python train.py --norm="rmsnorm" --rope_base=10000.0 --qk_norm=false --attn_scale=0.0884 --bias="none" --tie_embeddings=false --parallel_block=false --warmup_steps=200 --train_tokens=508300000 --steps=10921
MLP neurons of a small language model. Each row is named by its layer, matrix (down: output weights) and neuron, and shows model dimensions 16-111. Each number is 128 + 24 x the weight over its row's rms, rounded and kept within 0 to 255. Numbers have three digits each. A neuron's up and down rows have the sign that makes its largest values positive.
A block is one neuron, or neurons of one layer that tend to fire together. After each block is what it responds to, as a language model described it from the Wikipedia text at the highest values.

L2.down74:092126173138099131083141145136140106123129147093132122141130091118140075157160110147104126120102133133109105139179127139169125113152117074134077092086095153118136097103142080160121125161119163098107196134125141161103157141108118108110096161127116097148164133128120152138059127168116105108
L2.down264:094128158123066128139131132152112159114116158106094125147165105122182163137127153126135133141136093127132115126109146102114164149121109157113119125099105131137139129153139116110157146133140100141140145124119139143120135155173137096122145100148120179135138109132109131074130135106100104153
L2.down279:108126125152182161138142140142118115091143118111129118143146142134130117145130103106131123109146162171096070151121113127130136135157116127169109093093132163123127122158121132131080089101181185102157143091128134121124158092132101115100122095103142138100147128114119137119139143137121102158
L2.down283:128145089106137110139139163138128168099114135084131128129126071154119134099142135161100179132149158114157134134132134116109119165105143125095135139149105102180095116116115132125130141185143094098130112165164103160121111147120166144129155134088137133132065150103098130150124103115134140148
L2.down640:094088147111138128154138117141167122133131145122157178149156136145129105118124152121133117115153098067163087098104148123132089147127109095137135172163111108152114160138113144130116121140125118151134143144100120178108150122094103117117186105079097100118115125179114154109150098147154124120
L2.down702:103134156153151122126145090125108122192117161124137108172107099150132102135145194142127114131094105157142129142129141104163141146115101157103118152129141132096160125138136131115173087175135243127144155116076126115126123141167123138151111127102126116116156135170099146084158137148157171112
L2.down723:131117152088108115139113129120126131140140173133119152164126084134126082121112147145138115129116123117112120091158076125170118095096127109151154160115118161139101128149120165107146140049133141138148119161142144113100114111069144110129143146123159132121116095116143115131110108140179148147
L2.down828:144109130155112155089136086128071172149114183107116115109155124139114111125117166148175120131084099104164091138154137138146154206092127109167130119161148130124158111188131081107145166171128191121143080151136131164107117165111137158116147135145136122102130147122126095085135074135095099103
Description: Closing heading markup. The closing == or === that ends a Wikipedia section heading, e.g. History ==, ==Biology==, ===Establishment===; also markdown table separator rows.

L2.down63:142106116108157149114169154107144139116120132108139108113162114139110097128137129143102119070137084104095086138134142159084139115124111112094159149172127114124159128077137102080153121223147152138165143101115096139133150099127130146185154119187115114090154164128143105116168137115092124155
L2.down460:120070145103131087117157103102178081109130127119131136129101132145142105146109157143131133092131101131144131100129126143102156105124080132144082105149124084137114135114075132120132174158108122142113120084158116157093126156165163126131109141156147141064153129095131097129150145142128120073
L2.down531:128125128077116118119153105141145132075100105123115149140146162123111129133137131144113133074150104153171139083134167120132106101146128072115140100157117123152127142102113135082152146144105112107103130109081142127122120151111137130094115144155182136091083133152134123109105116143160145137
L2.down598:170159097135090126116133140145164147134121126122152108138104070135103142136134121145177138134134118053096069102127112119054109160124130122133148158135114159067136149127157111147126129117142165096101144130113124108127073131101144100139134121158098139105125112105121113156096096130161119145
L2.down627:107117137124115111071113164147091150095122117101131091153105137117108154125152162114140105117134155130110106147092104115147133082127140104123128157132131124148121115128107140108150138144100194165090162098182130105099090140172146123162106144164121164128181112117163136127120088129088165099
L2.down742:104114154143132122081192132131175129149119137149142148120186123093147124154128174162090091111131139127099117130129102152156098143143104096126086114097114126131120162117107120164127104149112103101172171134135087115132122109156124138151148126169156138066145124092168100135153110090112136131
L2.down815:091114147087121129091111114130144043146165142129138124095131124125143110134119108136116103124137128140104140141134145118106138097114140166124158136162124089105111132088094167202115129151133093102133139108153111158115091151100058135140114093169129096150201124116169106127147130132109108083
L2.down962:135145160111133103091139144124137141119161108141166097068137148188114117125106143127106114144091105124124126153117157122105124125104107078088151129185135138123136132116120121110127130167123140103103126121124103121117109121170122117126116113167167168130088149099149087152123132149177159147
Description: Word-initial prefix fragments. Opening word pieces of longer words still to be completed, mostly prefixes like con-, sub-, reg-, post- (conurbation, conductor, suburban, regulate), also mid-name fragments in tables.

L4.down701:116108102158160122161122092096111133141128138142124118136095150154113131109130113100133143130121146104113138138146150116153123123138087158113113092143137144111120135151116131144141113255103255141154092125104130096132161104126135126108136149247148126106106156118118113159123114118137130120
Description: Section heading closers. Closing == or === marks ending Wikipedia section headings such as History, Characters and Playoffs, plus some sentence-final periods before a line break.

L4.down163:092138139108114134133138149139086132133120137115143134105148123134127162122079102124100066121140111130088121162139134156117128128137123118149151069131147126094098128104104149122133140144169153111155150119155127128131105135117124124086152158124117144133155101137162073146092138145147131102
Description: Indefinite article "a". Fires on the indefinite article a or A starting a noun phrase, often appositive after a comma: "the Berghotel, a three-story", "was a Top 40"; sometimes fires on word-internal a-like fragments.

L3.down21:142131136112089130177145142142122100185115101168132156086097088098126167139099091150155162132123107136119120152122097161109104139146123121098114120096098104142125147129111079136129141169126151125109126180123104114112168128159125131158064145151116104135091140139156134123136163109127128117
L3.down422:145166094115111186150142145145120126105120123108097132116133154138123146107102162104128114152130114096112112093189143146132129136141097139129136089135116128164137148114144126165080135217106175131128112096114157127116138183129140113160107109197145124107103073152144132115101126120115132160
L3.down516:098095117138145111122147133109128097139130123142120124129151130098162168121117130081154131086112121104137120178138111136105136093153114070121106124134127108107128121112145103130149167112080131134101122136107172114143140124107087089140146125144166120120134148151080153122156117123168120140
L3.down549:114122156123129131147169136111112107143102111083102157169190148104185091098137128096196138156147125161130143141095137125149139117123102078168110087099130102123101124131128123147115081163133153105138139093102097101112134120168156169112154154103136138152130125147129142131125143107129136151
L3.down681:131132124106133129132119174119158096094139110113112091125129133116126136145171135126116103101097152092145131133137116121124129136126102125161132090119110168145141132084151129116150128139108154143107107137127051151156142113129138125117125123172171120113146121125155118124131172132153119131
L3.down693:135134145126167125093146104165087113114160166134102147147128146128096132116130150098128106121154135103137111155140114098143107134148108139096095111122126093128118159107084134123105100121128141117150114154090151129097171129106132183132133161146165112095126133135120128121088152132159134119
L3.down707:094108153114073165125135115150150136106110151145125102137138074133102086114137117192130139145145066132140117090133140091140127101122094146136116086149137106117157127113105191156088143132112151123140130128101129146170155150106151117156146128112127135109134152135156094131138144140109145163
L3.down800:170174145102129141086132108117129123082091192121131133135121100131114146160105148129128142181161146128096131111145099123166117150124138159070143122174101158177126143122141130115109117212087206101127144155137135104130120124170170159120113090184094112132105120117129085116126154152111079088
Description: Section heading closers. Closing == or === markers that end Wikipedia section headings such as ==Squad==, ==Production==, === Playoffs ===, plus weaker hits on word-middle pieces (Gr-im-sby, Penins-ul-a) and digits.

L2.down24:110110108136138156092105137122129097113128096171146128098121130140121103119142105108183173140129167108159142116128118095114113109151095126132087141129137143136129134124132090156137153122151179120102162148155141167132143144111135148167167131108157116145134114160114116123136115150142197111
L2.down366:134138133117100153135133138129159133096110112083090137135105047106161077131172118149111142141145095166116142129089138138114110095097150110167144163108170166128132124130114108174161126112100130123109131065141149141115155145076185140126120111123114116166113158160143129105137088128144078081
L2.down480:119098125161110096171121129157115140116120131143119093122116108098190115189091124091089110156089148139129135168101122099142120134140107153111123122149134145140106145108162077121144148211147135160140102139164125145150129153141121132143168107160133115136099157126138118141111148124136134148
L2.down499:103109161193108142133106140109136137153144148113101171092116140126147117102150154140106107093155134113138172138095127110121069121132140146118130148152154091121192163115134092165152081126122099145112152150145166141106140164103107113113129197151157168138124125150113136135140130130132135095
L2.down629:116130144105134093159127137131097141100136147123128091115141172148121139107114168114086162091114128118106127120094079131092120127169085099143113120120117148108116154094123144125157144144105255153110093118098113133124124112134161131092132118152129146127130157132128110119126098162131142102
L2.down763:161109145141102123109133140152146140122113096134101108136168045148191142120157140107135146109110119115134113110126103143133119111146127145111138123080127148108127153094139116149124125102159124140159139074139137144135114127118116142104099161161149169154136162135131193126139116124098105141
L2.down997:113100116104073089104134110154119123118111107086088152113156162157142140112179136098119191114116097171138113196128148169123132137153133094101124160091107136131117115072144116103115107137097158106142119107127133130093140106144088118059147144171115118096139126109149136143137127119148133128
L2.down1005:115159177156158158088133150168117138148133117107137147155138153109098128133117153147134135140166103127121133129119104125127120166090170089104131148181125092097137150081096135119127128236085125128152104098136134128089131161090108136127124138179094104122137131116146124145115090174107151128
Description: Article-start line breaks. Line breaks right before Wikipedia body text begins, after a title and short description (Austrian journalist, 1999 single) or after headings like ==History==.

L4.down311:133192107141139121138113161140130140163128149128099116088135166105123107124150094105101150129101111143131136057147160097158138098157114084136085110130154132127125134139114107108136168084152210156122131138154089114178114162121121122118134150100135100111127113134136095131134111118123150139
Description: Clause-opening comma before interruption. Commas, often right after a conjunction or relative such as but, when, where, that, which open an inserted phrase, e.g. "but, after", "where, after", "that, because".

L2.down44:107130131145125097137142135111173125122087086141124107121099109138140171177112141090134096148138109156078176127090133144107153091120097083121139161083099079123149124109131104126120108125134126092149152112119122141135131125166124098152121099102135135127146108138072143084116131145137145131
L2.down152:158118148105126174142139132094165124103129105110141135078128133132092133091147136133121113106102164100139092109114133091131098152116124138136148129162131076186142145135080142140146153132133140097122156130134094165128149106124125166156119079189101119121125100116110105125147142137119095148
L2.down199:121152132133120120152106128147156120149098095160131095181166142163147115143109134131098158120128132096113134154114125162121103107120121074106127157120150097112099157101125116092138111134156131147102182122117131160119121121101136116168179114113162102146121124138116138086073113101150172121
L2.down221:132142137114150125110162158112135128126118143107166154159130118135137109131115125126131136169127110117113142142124153129173191186125109104146157147137130140100122120141144094109136105109154115086120121107133147109086130110116141136173109113179151144126117086120135100106145103126133139151
L2.down721:163130125123107132101167111097126120160114115148078135165136137158150153115092129144137122075138154149130121158136142128136115139120124106119155199102106120145123149158124133099145150113087135091131131157103153164105137112156093128111093171121152116152153115102117082129119130165133144133
L2.down925:128139119110126129118126107145135130155122194144119144116175130132152149135106092132117128135175101114118114095129133154125132161105150115152117119089141126100100157156124109152140125162146142107103062125094148124141135113114129111143114130132156090122177101156131140178122095144121109141
L2.down931:128161143145157139166082133117130121105104117117115166108164111125128171104106113140152137186142124160121116128198154140090135075147130156138142162173109138108154175100119090122114103182121110119135136131130109132136156105117137146111100136150134130066086136132084144098189095122144166128
L2.down952:096150147103145110153127125150133123105147146139171147163124157155129099101169114147094142134119086123130141087157125163118145143124114123132083151108138137140156153103165167111160132138120105130152160150096114101078094118108149168118124146144126141146097116137086119129160125141144107139
Description: Mid-word fragment tokens. Short word-internal pieces just after a word's first piece, often in foreign names or rarer words, e.g. Oss-et-ia, (ass-istant, imp-et-us.

L3.down114:136162105147131153116108131104127162162160114090139128139169139149142133127144114098108102094114152096088116101104124145141147114129130124129111132135173131113136116141129120170151167175129103175136122138123095095128142100083126135145115123148123125121156163141126149127115158155124140119
L3.down232:128110109126125145131157112103164144172141122097154122130137125107121126125147125167120121101103137123135096125129127107116136100127166128148129105137072159100114135129099140151190103240098251130086121067127128136113139097082129145142134151069111120107134158126167148129129142153139129104
L3.down431:122124141152140105140160108140127123129111122129146163096166125106086128123111118143132124131131168118111133159132083129159137117093118143092170112121101100135112128106155118126169101159139210137112107139128096166105118160143124111127086128106212088133127141183154095139160120108111111112
L3.down594:103104120144137129114122084201088113125150117076170126106134155088136147103131123205095130097073120121131099108125111111123114119135119133146152107125141162138146119111127106116100149184126187099131147147110170107090144108069130095124125131118140109145058132102154175166123163131109110148
L3.down698:120108107142115130135136111152111155152156118129128159113151138130158113109114082142156146131117128128088086120084109149118113133136147118160104097116127121091111161138111153115141115169146255130121159151104161125153097170135150119093132115064177125144103107149142112151119159120111127151
L3.down706:128090146159086162133138145100136119100126135146141073109161083142111090143103167165126111104098134094163127115123146128107130145111097114104127129109074141126111190114105154126152164204164129141132156117145116103108137127106118146108089103086139127158164171144169132124117134104116146131
L3.down788:106115113142148127166133123132103112118176101157099108102141188151144121169164146132056097107105177119059154139136159148106104134099137136129083126149106167109124165125111095170176138148124166134139126149154163106121098096146093139108108123115126116149151151107164149167099090099174121102
L3.down934:124133142156141105170116105133098174115177174146099120140133146182109091154109108112169130116103138119118174134146134110114150126109099147114167100122140129145115137151122139160138070112133241137140148119134140159123131133130138158112102156143147159094118106131126114094116142121193147108
Description: Determiners opening noun phrases. Articles like the, a, an starting a new noun phrase after clause breaks, prepositions or dashes, plus the line break after Wikipedia article titles.

L4.down630:147127154110176126114138124142142169147115159139162180144140124185113071088118176149127151167149127115114139097146172067145106176134107124123118141109094152150137153079153079168154130118153172127142112106135102113128131118139103154147095188146113117130144113140095139094132125115154094131
Description: Name/term introducers. Tokens that come just before a name, word or alternate label, such as called, named, a.k.a., word, name, spelling, and pinyin:.

L2.down40:155136130128079101097118116163120080085075158113159135100151061115141100165105162099122137162154168120125109108111172140156150104141099088120064158156157111131142130115104100138136156158147140144116108123142133153111161115148109129131166183146137148123121146091120173098153148086118140126
L2.down228:152126113119147145108106135158110153080113150090111147105126105150189143141157127176086160122096093102116117101101154122112115133149111135130090148126131148121142080121175089156070141116159108180145120130140138154155149134132105175106116125144138125139127140087069123097110146075124092130
L2.down437:123088108105138162127175128154143127159129163112146147186145095107117153133144102104123145131114133126117121146120119066164146127122095129099112106138159093107137134124117132109116196088142224135124142150129133120144144113165101105108134105076126123133108110115138087111110113151093128090
L2.down575:138129119113164150124130143109159132134094177092116127122096107163131090083131143120086103121147137108141110130138161148145117131107112147139134103150128147176123146133145138147128136125139167118128130131137113166138108129142114175136161119128107110151103078107115103095124116123158126131
L2.down620:140134130126141144138145122135135115154171138061139154164134127156132108137120092128107146169164164140140123132123122130107143119128099083170155155138138119101140162122118121127141157075111255117110134123105122133137138126122168125181134131188127136104137139182109107135134146168143144145
L2.down739:163153081130149125103106154132144170117136140159081119094135149153127104170159127105134124101140122150115107076151129166164114136130119124109122073098141104109136117135112156088108136171140157150143122128111118143116153114117140106095100116079096121160122118150151179166116137122150120139
L2.down890:131124108103111103102100124148124134126115096128145114137108081175149136097156092106119128121098119135094116129135148160130130142154129101132153152151154083141140127100145158129129152128103100146105146132125157155134117150158124163142128124082122146091131127135127096151142092137131110152
L2.down994:110114128104124128059143096156131157128123137115131131124138158200147088111119106134114160139098109141150139114124172114163121140099124139117133120104119122114114104115112126160135127126086201157124124104137126138112089131117116144126130164158111091125137134149085114116144114138099139162
Description: Comparison and naming links. The linking word just before a second name or entity in comparisons, naming and membership phrases, such as resembles, similar to, differ from, called, known as, renamed, member of.

L4.down865:142154137141136135117112154117134092144119114090107116107118120136078145178135099121156127155151142099143137116113141099093167119125128102102139145134126136118093111132126168095099089141135195124129141109109090114125141118102112133120100102107099132174100132103124105112120154124114138138
Description: Mid-phrase coordinator or word ending. Fires on the token right after a first modifier or verb, such as joining and, comma, or to, as in "small and wooden" and "decided to"; also on word-completing pieces like "financially" and "Misty".

L3.down107:095159116165116163157080172151134125125102102134119118111114146128124096166136146134146137119142150117129135137113115084129096140089094145103153120109106151082156152148147112135114139182157122157152093159129088139154139184142142135111141168090162082138121125119160121144125074111145166127
L3.down127:143141140153123129146149138140136120119102132129103092092101097150110128103140137119161130129087108125075148120112103087097136155088103117126108134080093145152102172108108142103140105101170051111159138144166129122093131134125140113098148124000136122140153133159122115126121125109123116127
L3.down240:152150130147137147106122165105116122121104126129139118125149137156129127116133099087156155160181159124107106118134165125143129150122136130100120142122097112111112139085136147125110166000133017126079071128135152135150127167128143091129116115194111131137171109096095104139155118154147172106
L3.down368:121155098165164161128124151155133150139119144119134144122113118134145128067116124120109163129143090083119098115105094157111082172131128124145110156103130128158107104119109082116141157098116146082078118093153144173118136131123122121141132112113134099172156130129137103100099115136105123154
L3.down467:145125098151149139126136133143121138126152185163160130095150142155110148147114106129142146113119114101145116092101138149133138119143095177108078100153128192100118156111154134128171189132165000132138141159127125116136166114143150111132107132145112144099155107118111168164150103159131170119
L3.down476:174146107156153181116124116179137137130152147175146160122116127122108131112150173155125153138147147135141149115149109200165111145101135121137127096116114142139146128128139106085119180025118092106145147114159071119154104175124072128168084127170123110126134097133140150138109112176107122151
L3.down736:156122145122120148152147104180153162125124109104134132113145182119123109172104119131135167109107110143179125136112149168130113133155125164117137134074122109112107113108110117136115145045148211123157135148144152170111100124134104151124142128175145119078152127115133119099152126134063186090
L3.down776:102156109197093133108133120124124141113154120118168183127161186157136160124154130141114122097089126136114150116102134162114138117125177151117106137083124106153152111121139137129132169091119073112134130152097136110127121131126159114125133142185102133128123088123111122146136134137092133135
Description: Word-initial "for" fragments. Word-starting pieces, mostly " for" beginning a longer word (forts, forewings, forehead, forth, forty); also "To"-il, "A"-urelia, occasional real prepositions.

L3.down122:102124123111109136116112111104153154120166158126156091140130121126133136160151128091163137136118156090182123086145130144119152111144129149104140090095124125138135126140103132125110177142140030126152119069144123142124087157127148134088122130164119119143150136146161122161094142134129113165
L3.down178:132125132125131098140093144081136103122130136098134125112133142141127131127127144178159129103086132172098102128129132133092132119130144111118124096092133152111127108104126088188177095174102091127131142089113132137080128133144141132078163101136080102125142112131143084101126156120135127152
L3.down182:171165131128171085145093146095142130152097098126110140151136092141176155115133108155122122096126142129097127105116094128146146181114116109118110144139140137120134131131097099134169122171159161132135119164102139148090140102110138136118108135076112129152093104104163138109128144148190108129
L3.down492:117143126139144135115097148128134130117136164076167134123134143142154182109152107108162104123084106127169087143125118141125146111156151145102112132130168135177094124120084089127148124164094097097167143119114101127118136129104081115161114121113107150072139118146125101142127110169095111108
L3.down673:152141116140100107070141151123127148153158137114146097096153135110140121169133171089144141132129111110150130111141146107152087131120156130102100121143115156133122170135110113120129143097110147158113130113103128067118122158156091116104117125158131084149160132107137129113113132149107146072
L3.down675:167122133144136136139113139117104119132124131165136115144139099129132147111135108100141101136112161141167125161143106116168089156151141126124125134150154130111181146102111120140102103248135231120103201088142185112136154099156129169118115123059139123101102157115128143126116101149127107084
L3.down713:144103143139133120109125120148113144122110102119187092134154152117107072147135115127163169103154150164195112132118150107123157134094100123141108128139155125129128111165127141108121106125148105115145157132115147184115175112125095141099142157154157170095140101109134096100175151138083150132
L3.down832:091113150150119132089153113131148164157100170106134093121123191116162119116112169149115123117126113131153172090113137135099149116171133090148158137126083131123107083152094147155179107161140181091077117130146069148110126117170140108134142098126103140079111154090088116118171185124130145130
Description: Coordinating conjunction after modifier. Fires on and, or, of linking a first modifier to a second, as in political and economic, local and mainstream, most or all.

L2.down13:140142171142135149123156120099163138159076159185127129088074161147132192166142083132107138096158089131150126115158114120137111108115156159127114124141139127166121122123118155149100139128090140156156111134119101112176144142163161149139144130121151136144108117119161103129101134136084147160
L2.down33:162113100154122133117150111125145117120108153139099131168163126080136115121165149116111114104156164131156098099178136120161117150157154124094114096133116130112108100159117123134169094189118076117160127152132133140129204123139109129183146142145091124150105115112078116114167139122151097167
L2.down73:131118110140098140124121097094134106135113115153130101096131115163114115155129137142126131093090113122152128124162137148132138123169125161136090167142105153122130144122102119090148115186144082114134116121145104140108169083117139212113149122108129139096075103124106105087153097172087107101
L2.down315:160144137121099181141121158106125142150116131126060144116127096121146119134084109154128122123108071124148123111185153138151136110152117117120130094127122159153121125113096120164121153170137227132198126140145114132162135150183093170111152109157165096162125123159139136111146096136107146141
L2.down572:093119114113119127120107062149120138120143086102142157111153139112099137142101073156098147111106145116130122150135144149084116121122112132116124139131123121181089135166117121130139133166136065093138168097124100133145152122116202129104098122157172124077110153142140128158084111159119123105
L2.down615:079149139091114113129104122153119138165154103086179100137131118128126172168097122181107123096102125105165138123129138177130155112146111131141144155134123111161126126128101162123122119150167125100152105114071088141123145185148096130093079125076115157104109123129129132116101142129134125146
L2.down666:143141132139144134164122107127121130097118154159166132157147118123136143147133108141122174156096182112201126129103108102140120098161134140152124100086151127146095093129100131131130086236122154123095130126138107121147122102103136157135095124109100139083076142088131122118120143124142137136
L2.down995:107135087104173125132133112120121143141108106180178088109128144093100172136118132137161123101134152126161113129152090150139116128156133089128087109139117123123111107132114129143143120160139017079117161141142114091107111147148147147135102141130102117095107096116126152129091154169110113144
Description: Coordinating conjunctions between conjuncts. Mostly "and", also "but", "or", "rather than", joining paired words or clauses: "fourth and final", "owned and operated", "1980s and early"; occasionally -ly suffixes.

L3.down30:127157139141122128152134139113143119109112157126135129106155131153119109148122116139116079115105169098130139127118110114145150149075125139112066133093129138106142129095112138142124124137165145131162112167155119115157150111131156172177134113138109161127145124095114155068100093099125129168
L3.down230:184163141095118079161139125101129129060160131140129124116123085141132137121180099157128111091153187172097099158107137106113174172145147092170076128118141106107119123139139143118182135085164156112166129113155129146104125153119102124134122167134142114107135118126153151162157179111086133125
L3.down303:121146201108111125121162110141126156086131124114108146129151140199125131156134102104119124138093111100076094120157119103083158117106178107111109130111155123118192153130134118118137156127097089123148160118154123132108106170120126110079111114157100149118116101102131136117078148143127138125
L3.down520:081100161122131106095148114137150118114117099162104132148131150119108085134146141093156126163127086134106093131123158158129103126120083174096118121184127115160123171124089152135095158144170000149084122144137147163143108136137137108132126136133140095103128114174155143134143133157128135125
L3.down552:154138132126100117076142105128096140096162127096124109112085123101149120107159119131133094118133143081125113095148110124146119094161148082154116126170163112174173168130137146124118115160105108114110161134118112164142136135110123172134137137129122115119143162078068133126116130133148104099
L3.down582:121180123122162148105160102103129106114092116132167095148143103120138135122137141139112129117144189137138165156145137151136123100130138102151161152100087139130173096118156104148089141131149157139101116131119138092177096150163108080120125172107117127105113107083141141165106132111110164122
L3.down806:130115126117152135127140134066117125134136166140109120158140122134140143126151135129118133114112172183154127125082129094161071126121152100139116077149127196127091130047126147141097148135103188153168151076138080100126136154130116176111162153135160110155118144115115121126158148105127129099
L3.down905:082115160158142128153110151134114137146164113124147129157137069136174123105140137119087102099102085071105145155137150127151144106143137150103131146136128130112157131057138151140124143187128125139122171118101099157116153117140148124116111111163152150120166084109124130125099110165100123156
Description: Mid-word pieces after prefixes. Word pieces that continue a word right after a prefix or opening fragment, e.g. pre-reg(ister), bioc-hem(ical), counter-att(ack), over-he(ating); sometimes "not".

L2.down66:136140148121143140143121106113103135169105114166132112139098074106146137117159126134101119107139119134131132144147110145081137126134093129143140097121154119098131150115163184118115043211134220110140168135135111092088137121140126139096163137039176123135131137116190092134130117117132153147
L2.down356:162146155108166099105147133084099136132130139178182137145101084120169118130140126123133132122146110117162126185134164162061143117135150110119157083115145151144152100123148122128139117147106161098158128129118106146144119052152104161127119130076099135168071104129136145118100146149094101123
L2.down417:132144103139151144074120176116136119174193119137100111118104126157110135126142139139102125119130162114107127156140090153161118146136116110128136132138133105135159118169155186114144120166109184117167124096104121090137123090100131165114118079157111152094150136126142107113140102186114115124
L2.down510:135145150135171181152164142157103116106138151116079079127091071147144150115119145138132176150122114129182124125155141132169115153102167121071134134149154105135095139163129123104120156208127174138127158132131080161128131158132087144117125135085131136126129120109125093107111098163166119175
L2.down594:136122134117107160167110129164140077147154172138102116084109121156113128078145131129144177165138117109129125113137124134132112110132104101085145136135127113104159112164142155099123100070110146113127143157132121108085145113125140126165103111137121172146152091123074151162168104127153112092
L2.down642:131142087152151152110123140134134124142147071142155139105124141172098148080101129132168151136138132071130155102153089120071110118113174135104139114144128130126095119092155141056128132131152109114131094103113112134120122133106152092145093153108124135087114153151175127133112138091160095096
L2.down665:152160093109131174135091147120137134108096129103139082138143097132122123118138124139151151111118152129111149121125125130095082143127183107108188138113122125136103108158174134111093103178147208134149111135142127162062154126123137128115131111140124128145125108093171114157160163105165076098
L2.down724:104116171085114077149175130129167142106146077124082135134126124144152148128142179126111129130097144123085126131151125132087117162098123096146170131098139108109137093108112146098090090110117114107125121127183115123086111113098112112155162112103118139108113091118106128126075112123140140126
Description: Linking preposition "with". The preposition "with" (sometimes of, by, despite) joining an added clause or attribute, often after a comma, as in "List of singles with chart positions" or "brick, with stone dressings".

L3.down19:148149117088104105136098123110135108104119168151122054123120113168134142122142077086127171113072140109152103086141143130113141116125137156149166150146163130126146132144084105094123134110096087102119109102148113147136119127083149105120129176078136108135149104095089108101096083144122180123
L3.down39:138132164137171095130117162127121130132159118117152102041112144159135158141138126125133128135084128165116133175134149118115162124122152142161125143120105106115125096102130135145089121164119176101105098064133130125122083145148100100119136116114087112121141155119115144118148095116156099127
L3.down49:142146120122113139140122134097150148161076122124119126108122151135110122113143158098126156130125134166164088116137060141075099146161086101154161111145110148129186151117140120083176110086127127131148153146125111099179150147169162145149089145145166147079151140148137139143123090100121146125
L3.down323:182142135135114136105165116140159157123144119135141084088127142123087082140153130148123134148126157100108144138154166107134136099120113126132123169155153136112140116131137090179138093125150093115130126093131095079137126118127127093120150143153158127122121098119112102130154100141142185079
L3.down437:124100153157138100111109146133130092103167157133115182137147158136142092064118141138113093161128156100194167126131140134123113187177132154116160106139106095152084135114118079179124114147116109139127096151128115119131150144134106181155126132209123148107128092153116123150124101111178137128
L3.down699:091128129156095135090146100126119173129115111131126125102143129136090140158102123110129111114126158164121111127097081147148099089137101143115165126128115147098126134155157132092107152120169073128200154135123177105152139154145158137126146127134131110116092174149103107135177075107156138140
L3.down720:111168129109130117152129150156121171154085120143122089109101132129112133118145118117114142115096131128154142117129146134116142148134097075120137154158160074117162106127165119125151090086161119157128165109103121143110112123158125134106158111162160155101115146149086080059154123083133105123
L3.down859:119176096146129142123098096152127118121105148145128151113094104116108104187091131134124123126095109103152130116173140149064131124124078116132142133080166123104116074152126109153124141218125000082120090147134130129146142163146137109100136128146163155115151140153112138171094114129144118102
Description: Piece after Al prefix. The word piece right after "Al"/"al", mostly the hyphen of Arabic names (Al-Dosari, al-Shabaab, al-Qaeda), also inside alkyl, Alienist, alleviation.

L3.down138:137136165125133117141127146157120140123098096125114137148167134097126097072141175147099158138121180168138116101121159123190070126092152083086156151154153134129117145142133128132124106096142164156131134125132134117112105119152118083087135145169155153133111142135133067151111085110146131137
L3.down273:129103135139162149163118156132124119089141115165143139110163129097136112109116101128090091102126095151114113124127161084112120149123169107100130132096118138129069110179103123172128163086121148103132066114149123119163136141137117150163104128138136152128122120104127097137095111153122122154
L3.down460:101136159131111135112108171125084109141117136105097162096177097125112106139120159143064087173138148117114112100082169152094128136145174100146146153087144113118132139084173106148138156140143113065130135072142110139128082121175112118103148130135150150107137124136130123089139144141090063182
L3.down462:105130133161122111158114137121127151081166147137138102123114092152130123133127138128132170138125129130127120089146100134142141139139114119147120123153123094157174116131154146097166062160107151094129107124162110161113126142146149158143058098122112109165129103150104175141106111104116139134
L3.down510:107098150129125139129138116119103160068122110107130124119119157154136147132102128114152137138116118168133114087161161139179134151142178117149136091125133136125070135129070148093136140060145075110139071084170154126098151131122131099139151130136130136137114146126132122134159129107110088081
L3.down789:166160175140105160152092112138125147149141141160148153099143104137092083122145171144104148117109155122120130118140130145138141128143129094131124152105155171111176121094098110115118109158125153125116147093125093079137128113110153175140104124110116120098149113146129118093115119107125142111
L3.down925:145133141137108133142139143154151126126103116111174149112146137086140137103103169124120135096106119151100130187146113158154158126124154136115090127091120109149161096087064129150153132103131123119111123122120126110105109122145171117153111166144108101117153124131128112163146144145093087128
L3.down940:104113166147160143113155129134085155165135127142131140135137113119128116072151105114144127103096140142138162165093132139144133155134136104152106127157121099097151128142125119193104137216134255147114142091094151146124125120179125133157149143151108138094123120132143139133088075121085097129
Description: Naming-term nouns, word fragments. Mostly nouns like term, name, title, designation after "the" that introduce a word being discussed ("the term 'Goblin'"); also mid-word pieces (Mem-ph-is, T-ight) and "great".